Weights of a small GPT-style language model, trained from scratch on English Wikipedia.
Architecture: rotary positions, no biases in attention or MLP, untied embeddings, normalized queries and keys.
MLP neurons of a small language model. Each row is named by its layer, matrix (gate and up: input weights) and neuron, and shows model dimensions 160-319. Each number is 128 + 32 x the weight over its row's rms, rounded and kept within 0 to 255. Numbers have three digits each. A neuron's up and down rows have the sign that makes its largest values positive.
A block is one neuron, or neurons of one layer that tend to fire together. After each block is what it responds to, as a language model described it from the Wikipedia text at the highest values.

L2.gate369:043210137103118076134118124122086103142097152159081187078137160115141110147082128121201102201112177044093176123127140120146140082178091156080096143098071132085091111134136225129136155124102146137173091140086120172055152148137153149202176139161116112141173153135101154168173135145109065105076195193133081193144093116133146116155124135083175112154156137118128097048118124158105132164101130129072166179082079134130090107141118076068177114142152110082128178125136129103166150090139094
L2.up369:164149122129153134093158150090071153113100110155140121125144099164146115086103130136113103141168178167135099121120160150132114111098140143142094163125150116156132158139137137131192088105167183085057157143135169154140100132081142106118128113104065152195149055150086099074124091069116094102109087149105133170099106071089128130181177137089198109126132144140097098106109152200115104169135146145137106164104118082132116124128137098090163099077114068091134159094163143137081101181104102
L2.gate433:089100183179135106145049108106075126085115078150153173138081122099127093143130130097151149144143098135103170120157149132120115151122141103105118120086113177136110073102124088149150110128090140124133177095145066142191113090136118168098148095097152090119050101148147149178085160191108163151097178079133143119122079094098108158132210081111135137121110136127156133123190161144123119152069142125104110195120090100079153142170166136182151120144197145078125110162072070113124159182117110
L2.up433:135090110094064101113087140072063085135134103109091128103125127125093062138146113136142079109193127055089110170182123163187091098124059133166152117160129116100083163176125148101138139160073131113137079135096105160140137119040146175158086086155130162169088160134139089164128127125066150171116145118101079177168110163117109121056128187155193102127151141099155138082162128142149106164090140127130066168096103101171087085170114098115126061122113153117161088089120099152111112148113099
L2.gate558:143079131132075211100099104107104137103111116146137186167122118069123118095131149154137140113143119103127141085117140122132119109146178146135100156140167092207173117152147079161139153149155200123158125135083104190103118085142121075091109075110168094145088143147134121073095054133051121091106143105189142132165062175137115148129154126093164130181149136161080117146119115161104135140119102107095161103067099093092115171174080120099161074155107101138161146121151183115139131134157104
L2.up558:096167082139101101168105106122171123098165097145160132150132085166169114161142133121123146069114187080165139125153147104162152087038150113092076104143158113089115165094141174122146160144147129085125094153145142136115103151135155134101130072099150084115097156118065161102118150118111103135108102090162085120110138104135101161094096141128103133088115115111079106130137100058131108067121146062082170196049145142123189135130087146075137128120145143143169167164131121106124146151137090
L2.gate603:074161145136092191133151115126109107163169149147151119105115151172150102087111110112144158188133096114084167090078080097099105116134175103121175063119100166177117087121146091099183175141103158156149087132111125166077125129104189176152117117181144161128179130120168096150162115141087128087100102110140125195164173135157209126167178168123118131082158120072097129085129176103134125123124125169117088096147178155091125098151100100122151089137105109109108122148159116155183189121052088
L2.up603:086085163145064148092126191091112101189140153135118128128136180133152091127075123083160157164155118099173158134133156080148135158104100149117114102109131121096128118181159152150172187135120115171133133142094116147159112130178148137171152144144079122072142145153145110106162130143179076175188136101121125155105093138162166149138130165096121097070180158132121096098144167163109150156054166187134175142100094124150117174134167121169071113170121112106106067115104074076093151141119172
L2.gate767:096040192113161152143147073118082125132118168163164101084114146079153071179101142112108090101146094129094057100076161154102120123137099118090132145177162053187128109149092155118126115159152104101169181173132126102104130088206107064149132160128123154099147109128178126126123155126092083092145138126114160150067075167170115085118151107167154121119092144139115146129147154108102085154214151128071177139198141176134121133152147130095185074160092176102134160132141150129162143138121074
L2.up767:117151123152071069066126180123163101144137166154110110102061116132108135137117121085113114133205121140117125099049122140084140058107116151144088162113124149109102097130119136181119172121117175109104138103155178152081133123108075125168160169110162134139151161169072106163174090128101095153150168132113094030166098086154155177130103096070092173155138094143180117108076121165140119119094135090143168143105150148150081147169144115127118151154110104085058099154153141092113131106151118
L2.gate842:133147185175159098091140153128150075130182154163124141152142124192195137165151095137121076189165100098165169124171106110151125099160068068087066125158107171169155138175131137195126147066115174123030133102147147091156084105111133159112166156161073092149136117120154084096164099084087130106082144094146143160107120201124092099115130077151075134128092161138152159174180140138088152106128164106145095183145130119149099077137148106113083089071160125069115133114135102129117131107180109
L2.up842:162153129175105171098173098122135114153104149076094135117139147188089119195075088164077154172173121130090095097111154118069136137123094148153119088171109130120103176145107161093203168116194154143161114101168134158132140124134064151091201066155161155134152142145081145126126092124129189117064097161163105157118093147119133114092125136118124091114130143176119108095078102081128127086077123143098158104076138149077159131165142171128200113154122144093180175072135130178181111153060127
L2.gate934:116166136124084117139103137095161107127080129168137102124143174184134141181115180085140125172129139083099110089137153068130095159116073179114136117071160083120134159098135112155137162175096126143124131095129152136044145105129129110118175118110092136136084110130089144116132129128067086075072139147167164188126135140121160105089199130164156129156147113138187114149162174102164150156081160084163120195162112125139155064143163122174145098030184134076095111152171114106132167163139155
L2.up934:100152184110097091145081178060099113114125144164135172146140118116169098156151172086186130138109141157075143173105137112119091137124162115107118109107142068088100078099165153073116154156149143106132130137094131136146177160088143128121108143102161084182133154077086121137116120171093168160082107145132141188081094162122134144079173126144056090114146115122124119161145122191124170144164138147159114129168141111123168140138181104127094138087103122182119129109156089119133074049141087
L2.gate1128:109133167131118044117096116156079171121115095062146164119184108173097093097121131105101141168172109139174112132061092126130096081126115087139101132072112154140145138092195130130148165122092149143116146158093093131146178117124099161094137179143129177165117122146145097117093156148163077134133153151164094100174120136082142144144156099107127085193122096130129105066118146085118099114098060174107103178116181168161075159103139114159144092064140165057080176106145119117174098117113106
L2.up1128:097087181150170080076104169161114139150167129165129180120161135163156105118091132106169111145130142132127118100124127119158116076160140067137103095178100158163112078107167183105122111151141156157092121081188103136173143160122150105137159057145130134138183147123122162060157105119122068160149066141132074076108094110108143104204109172129162093150095126112128097178081128073149123106135080076169112184152153142170056082172107100132127065106167095136094159116106164099076108127134144
Perfect auxiliaries have, has, had, having, 've and 'll right after a subject, where a verb should follow (had been, We've Got), plus name suffixes III, IV.

L4.gate537:093146141153096131136148135134148092155167092107106155072129132136102079147134172102183095123146104085101124111100138166192117123058144135086140130150067138137153120140145162183110161154193187161115135085128146080172124108060172127175138065093138112166151144175150127083124187155151134108158135101075120141098106110083129108049152141115143153104190067126088164129008110098110150157147127128132116156103128127082129105165141101116171121144090116129126139106140096097107126051143077
L4.up537:075133090094117200136135100213080107166134179189147129032156137191145125130140194144141151172187128132059101125143096056101114094113166123092143193079138083153122136110096171168083109146132122121173189137082133102069144132120122120126137079115110148167111206159091079104150137104112127086141093042142097123109078163127163086092133171080150163123162114104102125111119156092165171120128166126083114143107152134094081100146105081116148111093119117107115093116161147119110093148142153
Subject pronouns beginning a clause, especially "I" starting a quotation and "It"/"there" starting a sentence before was/is, plus contraction endings ('ve, 't, 're).

L5.gate429:082169155119083150088110139145118180146115094150121113119067109148077106098165175090124093180179152103106169140127097106084113149159138170163086148125168121122116148138117141146128124167133118186161149133096116099169139100058133148078124167112118136185070140164085079150139068131096119128162076096109113172121181150141175117114141108132151072148063099087154106108147115143141131136129143138140080096189178088131100144179063094174129044142211131159064176128101111096144160091102141
L5.up429:118118110185065115098100112173086120188116113146148102136060126136121066080211151131143127122199115102090121100122141101088129153170138152123095174144145123112125147102119117110120128085148097100154199166122083106109085152103129168160058137155197110145125142126153142100189122130154106136146131186131130159202111169174107169135118114122125090137100109111157118171096169161114158163104151115137118101112111101080089153144121118127131116091104088109155089119084062155135064097147062
L5.gate514:070088119165136079091147104094128142134157077187103087127078106081053149138164098098132126075079113098107143128085086143104085149110085119098126147120154174142066095105157126095111165152129143090084132156153099173085076108074078150122162156098100142115091178093159110142123127173134161095131178085096142159136153122072138156100079097109115121102132099150114148095082157165168072171100124149126122142111084131112095153103155119171194094109154163154132120092167150083153144078112098
L5.up514:097128037171128117129124140161097129097139073159146161151156137100197109068149163110095087109111125135071078063168079084133072142129092072098104125130106156126127110132165133121091164153143163153113145160140121112168170108167218100176057148156160123104138102112136101102099176093151159126178041125135145151069131143113114145144123099124120107138112193166123074132141126116112133170141106179170098188198147106202111128112109170135094110118136106085129103176178082158093110103085161
L5.gate558:108149116120108133032173182063107168195186122135165083121171175118114096157101148072163159125080122117060116075120093092093150113158111194109109134132142153056117166139121082136138065147176096107140156119151134150072150080175160116168107170093122177175123124124161170121116100135079168092121143104138184107134105117171132132153105119120057140106129069108165198121177113130158117159113076107183108132121130152099089164149193088176096105158135166136142071130132151128079130179146134
L5.up558:140118093175102156137126087087098183073156118121140131106065158087179144129118136171152122166142190123076189108103127094187143150081139116060147175030114117129145140137187093193110054141154101112118108106108134138137068121095124144141136143145136107146157171181119125158086066102176165122151090116159083111099149175087163112140134165148150133127109143162061107112095167083123184136099179089138152158104087182116091126079122137084087095129165105109229153081170173108120118065157077
L5.gate729:120136114131127114133097131139101155176170170096137132122105092163129084141109191152147126150168162087129109130129123126135163153140111158120080111115174130075120148121169135114164151132122127083128127183089131082081102084175187169195129071169056107142105158137080101037139105151071022138105119160171124143145081153108137087153099084183120129127087092108115160209085080178145186149100171117124111102161107117165140111107150112130066102166093066150124123080115145113166082143163122
L5.up729:149166122168116093138153125116154092112098097116141094156118136151126114152178148123163181126147169100139129116142121120183074165094187068119115049111095110119143169124150136139155122162168134101081122175156105115147104156151126162169130094111100127154130158199090093080132131131131117118198130167181139151168171165139149065123148062093088101112066107168121165148084145162179170132097132142093069167140101075116144106185165121136144087150127114142148149154128150108147105155134166
L5.gate900:125097146140119127117098133084145127121082172106109158122147125138082142140048094085121129189169132144128152146078101089099095172113084094090092136179124145074142148103172125137138139201118141104054145070137102053138145083191082087137115186151077148165069134077147086160105081118106077133143139096141179157160141162156089189136134083116114139107136094206108130105134169144124124097152091142136050173145154080175108121127129131147135082129148104116114167151174078136162123092108101
L5.up900:089163098130135142178123188097084189106138145161160093117136114076076105098165145162118081104131198062079129097115111139105149096162153165147144178137155140189106098055102108084139069164109152078126165078130155191139126149107131123126115128137076117087116185101080105158039197144132130109100107154117142129155156139064117125139119110175197181143120166126182155139073192191147148110103195068110129167111130166143198083146104125084142103109112052152119188182086186146128101123061067
L5.gate949:166138145186163138076052147153114167148184159147078144166080123179107138125097136153151138151099137045168149106139104114139057151144076116108071173108132126150149078110126086138130143116104125165218147128180077084108101176156106187101152138106148134131106145151116090096095106173130125105173160091165110110111097153146123176183142079141129139140133143088063125165141109176142132179096092136078087166117150118098139128134205077165148148134134131142197114153147094123078100064128134
L5.up949:164161083152144114068145145064099098163121119144085154141101102070128178172146157137181211186115155171132137115116071199170155148116100144099114138139069073162133090133091120090096110111135170124150156071103137104126126134131157123188112117174093106160090154138132102087096111119108141128171148149191184097159100111121161113137151138054127120139166164155110096145090110145107097208108156133145042081131091098119094158165126133140148114201165120139125104156063167106121089112122087
L5.gate1045:154134163163119117125102168102109198125148121140148164144163160083104150122062088143097170101198126104164117127093036166099089063107079200129119084116104093137165128124169069153137126119160100145104137119085134106161097115130125196129125137150133118074130202119122124200132155171109138121158145130141133149109168126127062125099157163090160139109059069176066177057179124116104100136111145114152107134103128116145076118125230124125125113140137163135100148148114117100106091085066131
L5.up1045:092111139160116113110126123113101118200137150142126170111185100190098158058125187113097126130137148149076129105144116100089115099148113151142075095115140115095118138058132109137151053124110138099135172051162141113151086116155082173119158153119148127167089133158129171123137165144123158140136149082126095150142114122127105129137177122186160096083084120151140125149155115133179193116141122155149056113118162147171159144132136151127142177155131111100193116097108153160162057178100196
L5.gate1196:097145083140152149110142129185166093154110102091106149087118146139110114141098114120175167182149107134173149119107107122097073088171095125085088110169161070104123120125124124091067110125131133085079132161149138100121102132090155167120114118104110108147142153137107150151128071189131149114155086150128123141130136099176112118145128084192108158147077138161127163071104134188171077131119103157125105147101174121106147099146116189117089077113144158154158142134117184163187129135084116
L5.up1196:095102111177112104134101142165172152162162160081132161122095182133158134178104127137114125141167100190074108171105171099098106134150171124119103141142110091110096091140095161146111076146115176129180141145125116153132168134109218159102164117164065125132186074089158133118174153163118155094146090157116169144103179077137061134168153160122176149124111107177155129100108119121186120124166107173187144065153103130148161089083135099149162168098156158151135222131085120108131139179134047
Closing = or === of Wikipedia title and section headings, e.g. "= Mara Liasson =", "===15th century==="; weaker on mid-name tokens like &, or, to.

L5.gate590:078131133166096135164096120160154170090097113165102081108131101149113120181158139109108091148114100181185095083168116140152111131110107174177103156120151107171109177097137097129197108097157136161147088145129157113085106140156112122111109101116104145114073112123185110121138132138095131111155062110156170136144176198132130114146159152167171156077152146131192164117106130185181132108128128143130104164089080110098197155182156135155181100212110117153140122149133159087149129100160121
L5.up590:173156171141129083164066067184101118069069108154143132080075140118151137107122099162121187126116178125147108119097115095128153115114137146108178112106173130152097104122146150091111125200115126087139131165099079144171097104119092141139110168170189126101125106195117136129164204122156114140146117135128145155108111104045094126130180142180122119161084109165108114088135188093176134134119130129125086106161162129140131129120128121114087154230105129121103088190196073113124150147119146
L5.gate630:115141117118136105205102106168100172120126130140132204118175089103107157099157141152150054149154136163160111124174099144127083151064092093139073118127097128141133123100188107102155110096127072185145170097112118101135148112108108116105081130111118134101140117130098151159101115042085128165103132113085135145078120108156095128133164161152127072101084086114093074106184137174125208112102109117137183154072070144048115068160064102149203126153123123093148110110131083181134175167118184
L5.up630:147137140115104148163170118134142129091160094065094115079136129085089150134144108098176126166139150143155144140089134138134142120124061061078077099065148107157119128078083078099102161178134113086147110085108140111106148159131127080135175171049092103116138119074078140091150203089147174143051147158142158081140132092134102048062163159090103093105132147178143106097082140122110083112111085146108192170087127154142089092176139130113133128107122105095103116141204149139140178121119162
L5.gate639:141147159159147121159092180150141150104067127128142095097145068102129110170121086109121102144079134176151126084142055120125139131128113167150155086123105098124125136113145125121145136135161122218161123127140124137116122155143122066207085100141103124130092124101100098180123196151158104149144148137115130131150127113079148068095123121062121132138087141104142099144109069147106156164069098137186057129167134112118164096154120162182110112168196130130064151133149138107111111084166091
L5.up639:133151118132088177129132165106165184164100138124088133187136086094116082081143084194154203111130133117118127102123129118178161119136143122150126087149089149160108089052139124117129109135152097088104106118151118094114128153169126109139162126110178130110102156120149114112137103152105181129149089169111146074054102149126161122195111076152159128176112121143126101056149134121104126113137141122160034147101119141093156174189081086200167125140133176158076087162140156123106114166126147
L5.gate678:079192148162073095124163141125195112131116112121165136164148074112084131113072124136172142135141122143165109125146078144127142115105104110144096115152139061105094148139141115156149125146097118106160109107146133077183139163135219177099164177115181095142177148173134138178118168100082157151147174172137126158161145154135156091114111107093123137119116103139133169107052186105131159161074167154135128192159157131089139095072127055168155077168157176122087155173117098130127150104098189
L5.up678:143181167106191123095111132142093088165146101133082098095109143148150119125153214146156073146114121153162137118127097105150092137141146113089107124107178091154095114131156088113144130169141116088128131161152121099179138129132096094102174098142153128092149068116069136135115127148159152125080171155077173157113126125134123101127185050116112102130117121121121089150140155120107157112137170150105092089092152096127110084126120127155105130155163166096168164125115147129114130111096139
L5.gate866:129182133204145181113149157165100145108102119131165110066166117097157138127138130158075105119146114145183162096107098109088159136192104091070131123082166119179122163106098095086117166125134157106118120116122126134148154093149135112094081112118148101190081152157117164098077167127082115107122133119179179132156137137116068112106135074132144096097228200166110136118128115130134090130083182117187124122065150172131114083104102163161141114128142117070179168090126099125156170108084125
L5.up866:141162152160141132117113169128105091111151112179133109082188092102156152131177081165129171163086077152134143099069148178129154143093182125163094142146065150157130085113161187092131099120108166159107140123146074151169132091178147143086125095123155217099142124191110085065165126119075122134115120106097181141087108127156158107138096065132169074126115121173149089133134113152178163113070150132135126153073114104120166126114118097140106142178081077143103120065173160105154199133196119
L5.gate1134:093164147132105154100042093154126110115080118111164208130200112120141184127126139082098155185080067137156129197157095121172103141124088162098131183121087145154119193115117077094120135163087078107157130168129080153160134115105168129160140091110113134127129114146090155121072221062157150184172134067138113100082159102141147078121119173130074098121044153169126113120092103133130147122115070129157132130149072133176084111179108116147140132125139088112083136166108117121162145142130118
L5.up1134:108146126128160136103101106113158091138082097154116150079128082124126149126077162142147116127167104106145124143158138109139139128123111161094157173104195063160117110121148062140206136125124110122148094084124120105181154076100173145101160159130123181091072137126101106086136138127056110086130198088121191147114143132150093157158121145148126115133122125088142067069086153173152174100110152172110177094092122115104108123163072111148148129065162125130122159180169176156071133139089149
L5.gate1225:095136133194125143140123164097154117115118178161161127125157117142170166122099131202095086168183091112116145107099144096133176117081133148019096096157114094161155178128060113111130116153139142105060155127120109043096122126119158110111129123096136123123175102215145148090120171100186123132127145132125107120169160126127134046135134122116138122169097074110169139112092111125199126091131169076148124104090098082145176090136077082179154115117072100096143146115087142122125153117114117
L5.up1225:095114156150179096130153140140145173118073154132078112134141168147116152119136131194109117113128106159156163144143099147108109138132112184114086081100105135112132116138104128156127148134137120116120201171157061109127074129162132128094091154156147084126110156107121130133117099105135151180148041084150152116129145121140138108140163106120134163096097100192156152129111098141177121077156183126170147134140112077148198091171080120137161173144130079096164114164107101176167168073144116
L5.gate1255:092161144170102120164134112111111084163123145112155138092139096136128167068148159113102087148084124143136166041120125168130179154103155140109083154146089097107147113139127104128193155110099119206113209110060147184081126087113151125096121102059119153117080200158113105097140139113077171128094141167164159182136118163130142146153073162096133096161140107135127188111130087140071135083154079123089117121164084184107152110139127108112127124097078071096071175161126056147139108101123113
L5.up1255:135154116165072159135129112114086131097064161089183132091148171084106150126112150078121154141153099133140132122093143160069127127127101091087142180163129098136108142144148146138148115133146105108127117060157120152166142102158099148126192149092111138086129161129123093114138053086082130128141123158070112147110120119091114111092162110126117088166095110151120145058114112054096162130112124112102132132125139096082104157150091108139130131145094136137098131201181181127192163069086181
First function word of a title or clause, especially song and album titles in quotes or tables (Where, I, How), also relative or subordinate openers (which, that, they, Le).

L4.gate475:156120139127110144136100139138181171100102113146129113090089135152126089102110117103193136127086178100087145136107082095136092137107118121121117148127055136075128132106103071132169175176139065169097137113140164087092128111163139143088107109085071120096108170108151097116073121076095129084157172145138151143088207169129111167153117081086066123117151121121106156130140138140074130089103202137130167109154127139155104122111161111190142062085121117140166130112167074098097113085129134
L4.up475:089142097126169162108136126104104095143143113168138068089172143126128114096105157096139169097081126128167094176151160126142096143153051190112116123065108105096157078153128100114091093101122156125097090102119180086150139169105168151074158161125132151140138141127161163117095130122112157145129121131153127131139097149152127118069205114118157104129099126037114091131185099130162127107141142188092096120158095152179158129149173177179076145143209143175161183131091159075163108128063159
The token right after a person's or thing's name: the closing = of a "= Name =" title heading, or "was", "is", "(", "signed".